MLP neurons of a small language model. Each row is named by its layer, matrix (down: output weights) and neuron, and shows model dimensions 0-127. Each number is 500 + 25 x the weight over its row's rms, rounded and kept within 0 to 999. Numbers have three digits each.
A block is one neuron, or neurons of one layer that tend to fire together. After each block is what it responds to, as a language model described it from the Wikipedia text at the highest values.

L8.down361:486521482480426488495515480509503545498461467475499475524479481478463522490519477492514508536504489541486470528458479538512503530507451514470514524552508510520507504495514494478487528496494490459495496524496540460495453495486498491459483488466465521530563528522494489489506452546556503477517464521517508481516492491528515541514503521501520473511476548526518515474493520471499477498508
Responds to: Out, up and adverbs

L3.down116:534516508459513487503504513468482450460507517496480494517472513492495545518510483536494501444486499531495477485511480523496505540472510513503531483486536483472492515499511497514484495504519517519488476508507529501529455516472566509503544507512489497475470491497457458525499493486487481500518491468522519441522532465524483482488432501523485508515515489496530518518524500507574528493518
L3.down689:517521534512526493540521481463511509521483499496479485468532483486493549446495470511479510500490515473502500563517522479479494518496533463556489474502527515559453533509491505505463503488522481510437496490517449468510531475489503509495471531493479504502502439545516494560534553521478495496484511520534474486531508531461500526494505499535521493506519492440515485497494473518473524497484
L3.down890:521475537490497520490516507562492529508495500531513516524543517515554510533523454479479557474517513500500509517528502489518495500515537537486522506497498488498533518489497482508549490474490474508472520529506449498457515506507548493458496501519493505459476500522459516494486448502516536501497488536499511523503530486526515507454468522487531524498450533518518525484456496545477444473492
L3.down1371:521482540489506523512491472478508515485534497537466552494497465486515537523516484508493501512541473528495545497526472512465515524494541492527530471481509487523515511512490531497501505496542512494493522525504480469518530498525504499483486471488537510530467529506477520500496500453521497457511532520507489515459558529491495493455462535488499484512527487530517488479509439459533462461490
Responds to: Word-initial fragment tokens

L8.down1511:500477472525518494511449500452487504506489519510549480528514480470521497528518463504480519448521533520485497538507560489473495546514457426514443481516502506531524440474454529539487493531498512485519516541508537462491544518517480487508508497478519497448489487471496499494477477514504486541472499508516482517510523481516508506508536513527456520538478511492522554507489496480484479544542
Responds to: Record, crescent, year dashes

L6.down83:550528484458509488468502549492496530479491493458525459514494523512478492534492485472484509481501504563506504460503479532504510480467523503511527525514477515518542523499501531464473539534495522511512519452540557506552470486500488491516522512500497497455525536499508531474524453525490515506513530470462540487463498479500492491561487482498478504496482510527534536524535511488452521475483
L6.down325:493527486497458515460518498513463542467515500494526515533457521492465528537519510492495515497545495518524478493492532537502490497504495483509513483487475489484462498471506530514487507533495489498491497481542519526507506542469491532553505553486450490556478527522479487467481470484525469481542540506514521555526475508477505474518434530506474482518488524540490514501496505460497505496482
L6.down361:503458507508481541506494462472441513524510436522486527489489541499553496514500490543515517514512503533524530508478535519490487494510511497531464540473525497464496482544467430478438469536493448462490539531502458517460477512510517498472525498478520517492481533500522508499505476492481479525483488468497485507487508528482473482483505501506537484510503473514470448475524531516507488476464
L6.down1419:544482470517478507498510511533509513515505449487472468513523494505483516536538481475488520472506497516514452457554506509488471460505503540528533493491501489504487434518464516499481537507529496496472529513498493467508504482478513518477480508462508502499466471494446542508542523491530461537487503508471515512535520528487508525475489518488449469553455531521477506476469505455518492487468
Responds to: Pop-culture fixed phrases

L8.down869:486522539499493467461464424468496494493480519536520496510487492469501475524491512517510555433496481501511468496503530540470485500512467495492493514481522502516473528475526503460486477527501494525490483507504489531475480518493538520520482503546462479512493472480505545530504514489494484515463490577494482498494486454507535494489482467522462523536501487510513510480494509478484528488508
Responds to: Noun-phrase-final abstract nouns

L3.down328:513547540492529533499522506565479503477490495506495521535536510473515526525503474548474444546514488448508496516478509485495453469506500462514496506491533467496518455456497499483466454544447461521524491517523535558473498535523530502527498490506504504493459456520456499465497496502455506508505467478546480528510496466488468496519510479533462506528515526508462525498501487481494509490493
L3.down657:495506498463530510500525479519518534502515511544487513471505523493497534535478484442488479519487477507538477508534484525482528536492484504555456486499506476474515545535475493555526520557497455485498530500484505531496511498513479543507507498527498480490508469499479528521469528502487471524489479520534525488492457465525540490500506512534481516495519544518505524464498470498497501475508
L3.down938:542527506494451507491499456483527505528498458489497502524491497481508549515489460520507485504507489492514449490514472471487497504454517495484540522501515521502506452516452471505523506509507547464514493492486493519482482488512525479511467477470443506464495497535561527522535529545486532477490522478463533513451486479498501509504549523485500496522496502483487489518508495505519483517482
L3.down1182:510515517490555538482527514492499492503500490527496513508514513512487511518506528497503521495577475485513485532517476472545476511499523482483481477511453451477525456482486499459507521481531507571501513492454496502523489501510529496534538504497500489493499471493489514505509502484506489490491488535492460521514492500469540490530512536459464511492497501493501496483554500455550508501499
Responds to: Mid-word "ugg" fragments

L8.down318:480479510508492480513509435475524525477481528497485499501539493493499485513501522506499490481501488493517510522533497519562531521480548484526483459493491529493490512509468492500469509531474498471459522514503531510516518487488490510523479516493439482518528459493457471461510453546520528457474513550532501464458496523538507493523492457468508504512501500556515553550476489530521513482481
Responds to: Start of foreign-name fragments

L6.down136:489526472485493541508503522465486449536510484534511497539467493469508455446516519531485475516503529529491469522508546516526505511494482493509528495500499497521574442514481486547512529485498482521497460475484503479514476497505488542550525530496453465474477474533509529495519525505514507456517519495495497468481474497463494508510538498530520520523558479557509509466486501523513466493518
L6.down198:535465530525479512489557489464465486539483555449485533491515520481501506484520508515521524519506527511474468534513524503526505464544539480503479491490462516506493468499505470477510514510517473454499497509531454481500502444489504492512525541490490469517492531553517503512501486490527496449495507488490557468426481507528475481500522510503494546468487506465502502507484464495525507477489
L6.down763:513510529521439517515525494471505469534550487501499453496432484508511480472509501524503500503461502494506469484517519529501473488502508454534516508501481513508507495553484528494527545492452475472518469487535537477497466483476508496529510516505523468502474505505495480500509507525521542431512511487479450451543496505521499542484483473517510484524509548480510507510507507489516524489509
L6.down1120:522474511533473497492482481502509485517512526496493469520479489467496514493455560483510460516491501507511479517489500493497505531521496524567525488539483535470474512501508518492483506461489510480471477498509502493474507440506464539508449473526487515481419492501516519490504480492552501481503504503533526507584466459524493521491536533528469453523546470500510510492495490514516522485532
Responds to: Surname first fragment

L3.down105:508482484498538487521520488507467487502484493524513446503506475513452484497452503443513469483501481466516536467477528506449504490484523529466494490483503529514489487487500513507458508518482523468549510488522523499504527494499510508512492508496468554456504503517470493446446511514530533549499528518514496488543465479509468468514465496533484500524528504490495496507518453549529475488542
L3.down432:518502484460501511491489503440516471502483538511498505486481463485555488555506478491509515495504488502507481489510461469465516536511502511484499508512524540534489470492525495493490478478488530513470500462557523455481477489483477516513504505483450499492471478503548517506500483491489532518495473526493469517536506489484506470502539491511503492478508524479505550513472482490464505478487
L3.down867:514458542482536488547533493456472490494509511509453489486531515483501487482532473472522476510537491516504488438484497466530536548478489496506534519536494501482504484498510513504464488468482560482514514504539514505487508486525472528513511497465491502527499500557484457481480514569531482485524507497539498515543473456501499477454472505465469483499481511484511498518500491525513482519529
L3.down1415:467481512489516495459512497483499531503466542491460481463520495486465487528510483533477536453474563505503477453473522537487504479497519482555508482498505482511490515502500525512489529510521509478533530491580570515515502500524514486480491485466493495529473512517489507493519464502520518493516492491468465502563474499485498469482445464494507471484478538531521463517511508508508522511481
Responds to: Word-initial content pieces

L3.down25:508461520520497510508541492528547513488474528497498533523506483515506500490499509490545475524481494462477509484534482494526495538468447519471536493494480491512493498454442496470483475508487503453517511444576517469493471463503480531520446529491476496497464559485481489534523533467534490517495507478482472532527518518487484468481523478503490521467504524531502497490455501497506504506520
L3.down642:491500545482499517511489469529518439520465505508552517548494496544494461519453425502504530493502495509472520484512481530496517502533465464474539468483515495469523461504493490452508480505547497493513474472549513482521507486492498504515488474494525491516519515482546496514527512513534505479512486564513495537506510545490478488519529527532466494495475535502510502569511507515522482506528
L3.down991:553492510502474492512513467507503488470514505502524514496535451440521475520536477506506477551459494471510545529541505517495496527502524510512489524495546482528465497465540529535485500488472480470506472526524469461467475503514524474518506487456488480498503499467490498517495509473488508505501476528505529515529499535460498465466517526494502479540440486515513455496502512449483516492505
L3.down1443:537477536524461492467488513468495481543513494528491546515581502485477503533492525502554503456513532507493527489512505499557468534512448487517498526513508492483469496507506507505516474531479455487495518459516484533519496471492529506498495482470466530526493519491449470523510568527489512515498487481487534516511492509563539461497479525525510486460457504475511502513482528499530508506474
Responds to: Free and idiom heads

L6.down579:474520462482485507516499471447504493500454525528517478495516515476518512514492496510518512455486483484518520492516514541502488517515504500496527517468510463525497499520515524499451498477522484546509516478484509530510506486520507518484475524487551470518463496481519475510496488496516515491466498520455495466498493509497515486546479466501477557565492527489520490474487530492505524498491
L6.down640:522479489476475528511509502523502518490433527481498501476488503523481465502502524490513498480500531481505433551525486454531519495524531486499490493487502527493501505517462524501475496504518468521489560567486486479530483470480526532522508483488513496490491529498466469468486476506515506517499497524506531504527507520438492502509446500502452482485500546497488519509490507511510499509485
L6.down790:550510483504497491523493457524521521473500502505514521477498540474457537494532507503543525448536477513518534494494538518498488506500458528484509474534500510531559530488447478495486538545526517540506506475509504546503482513511526514527514507479495526459539525493515464483501446477496514514506520517507503490499500505461488505521452489570501536521533529520544521508492471457515479477505
L6.down910:472491519469516463504431524498526483519470478445517453503501518527487419508496545481494508471549487509501508484528527509553496503504481527489455492504479521486514536450471497499467561491485533521552512488477516481484471533495497516478494498498507456475492480532509492519454471506486529471494475531529451490500521520462518526517523469499523534522503538504519555500531463482477507465509
Responds to: Abstract head nouns

L6.down54:542501475499484546523517482517505520509520536443476440470506497476481470501533563515502529477538535456524459508469492507476510523521537513515508482514488519450486493466507521516542464481504528552479516482541488489463486486493467471469479454486439516507476451454498543515462457504485517531511467491513456521521458498498493501478521509481510500497514508476501495536482497531481524533532
L6.down192:495498450511480458521483491484479511481506486520507504468474490503480528545478484457535529501472525496484471529498542498488475513496475498504498536473478510536526528500521504497524503489529477562489484491465512501497477454528467542485465446544525495495495499500516521534457518536486490488497476474464489482442466494523508488511476492517505547496465474454477521460453519449470480514499
L6.down1178:447472498513472482498494492510483558510510504528433528495523502488484463507510483542514500495539543467492529519482468513508490516497541486514494503517503554486504453470493478524509490507478464507467529485496472473462503522452530497497503495488506465531487470489513514484487500496473518494507486509468495516413528494502509501463507509491489505489489494497518475500496445506500529507514
L6.down1431:477485475528496501533571467474524536525550534479488507452524506494533474519558500499530521502484488507468444490510474488467499504506564477559491497482491481511479489480488537503504472485522522516485507506487492499525557528528532468543537546498514526495501485477510493479479508458496491506538523485534493498519513445449529525553493498499505493473534531512481499453536484496508503467511
Responds to: Word-start fragments, often scientific

L6.down422:466478520496500494502515495488477474495536477498529472479517565496468503516504460499470446512486496495491525468513502516483529515503499519523504498484483518532519505530496473522467486480491531468487518499539495516493505450558498510488539492469466470496500465495520499512449575464503479518495480519495490502577488533464483505488517485485539502463507469477505538498499492498501542505519
L6.down731:409464479530504527501504507481533453499474484477508480518491522490493482505505515521505480506494516467495465521534512521512519503530507541490473495518501515503510516493497507496489479537549464483536499479458453547514491491507527463494480534459500493482506502495494486448472532516510514530496479514514486514559459517539483530461525497482507524518530505507503510431510469480534494463490
L6.down1185:489468464439520511565529538516475498510508457499511450508532517471467561487499513495527519524480483516522512516491523508490498478475530544484495507450524498460445503550477513542469480536474512493528511496555462475509516483458499534474505510530484494525506506448505475479540515505474498493490508501476487485535485526513481501503486509485473431497505514471471501481505508495475501499499
L6.down1262:468464533509487470481540514498534487454488484481507500483479528493461465484512501509517536500451487493489476478522501497478498544520543518452520499517525500479510495505515488502544528502484494491515503505511518532582480478521501489478475460506524540525485483486502487494511516518485491463533462477495520547595482468491539502532441492501484490472504539496490505532503497505512489494510
Responds to: Second piece of line-initial words

L3.down406:505513506471496506555523485457477500547475529525526514542499507531478527490469493472503493510508506529534544502517484547485489549511548535481505522536477500474474472508502463502493506514515523455488462516531468513492534509489510511560464492500487543506461542515515525455491472507523492525469472460502494513465534478527460505505501519487502513493537542489519529525477461512508501505517
L3.down479:453501496480508534494508455519536533538519490480512510504494515506534486523485486457496437497524542466509521480519533470539532547503494464482529543467471525533484472483516527499509503549463512470480506460477520522489472500482516483508509522436488520517504435485530492473534517517498503514494514530483520452567508481480469496523474508471524516480529497494508458481479464527497489449521
L3.down636:484519488475492500569487486497492481523590508512527539513508516493499491534468478500496532482520498522528513478479477529470498540532473460519508457473501509473468481497540455501527480487487528507517505507482494518494508506491520521529523530517497511532507473488516532490499492493557485453519476531477497471468510505511519559495507526524515477528516505511528548507471476510515506486497
L3.down1376:483456512492513504528494529526471510539487498476521448515491486500487467510503539504505530473505527471505506466473466467533488535464494468440507507511505453481546502534501530536498518459500465539520501516514573507499512504487464524533534523472496497480493513477535518518494503510530507486487529492455512434554479448498484463498518505472500520460538466471515487484512511511482493515504
Responds to: Foreign-name internal fragments

L8.down799:533480518467506488524472521462486509486503501557461475493482516497480496428473473490475525566531524491469536510525500528467485496452463481502508490505478517461459483496487499489510461494513503515439505466515521488486521500462490504523494459473472541509486481472511502508455497496541484493553529514488521498495491528481484541491456492531505511532497499483475523510479468557472514486505
Responds to: Mid-word ch fragments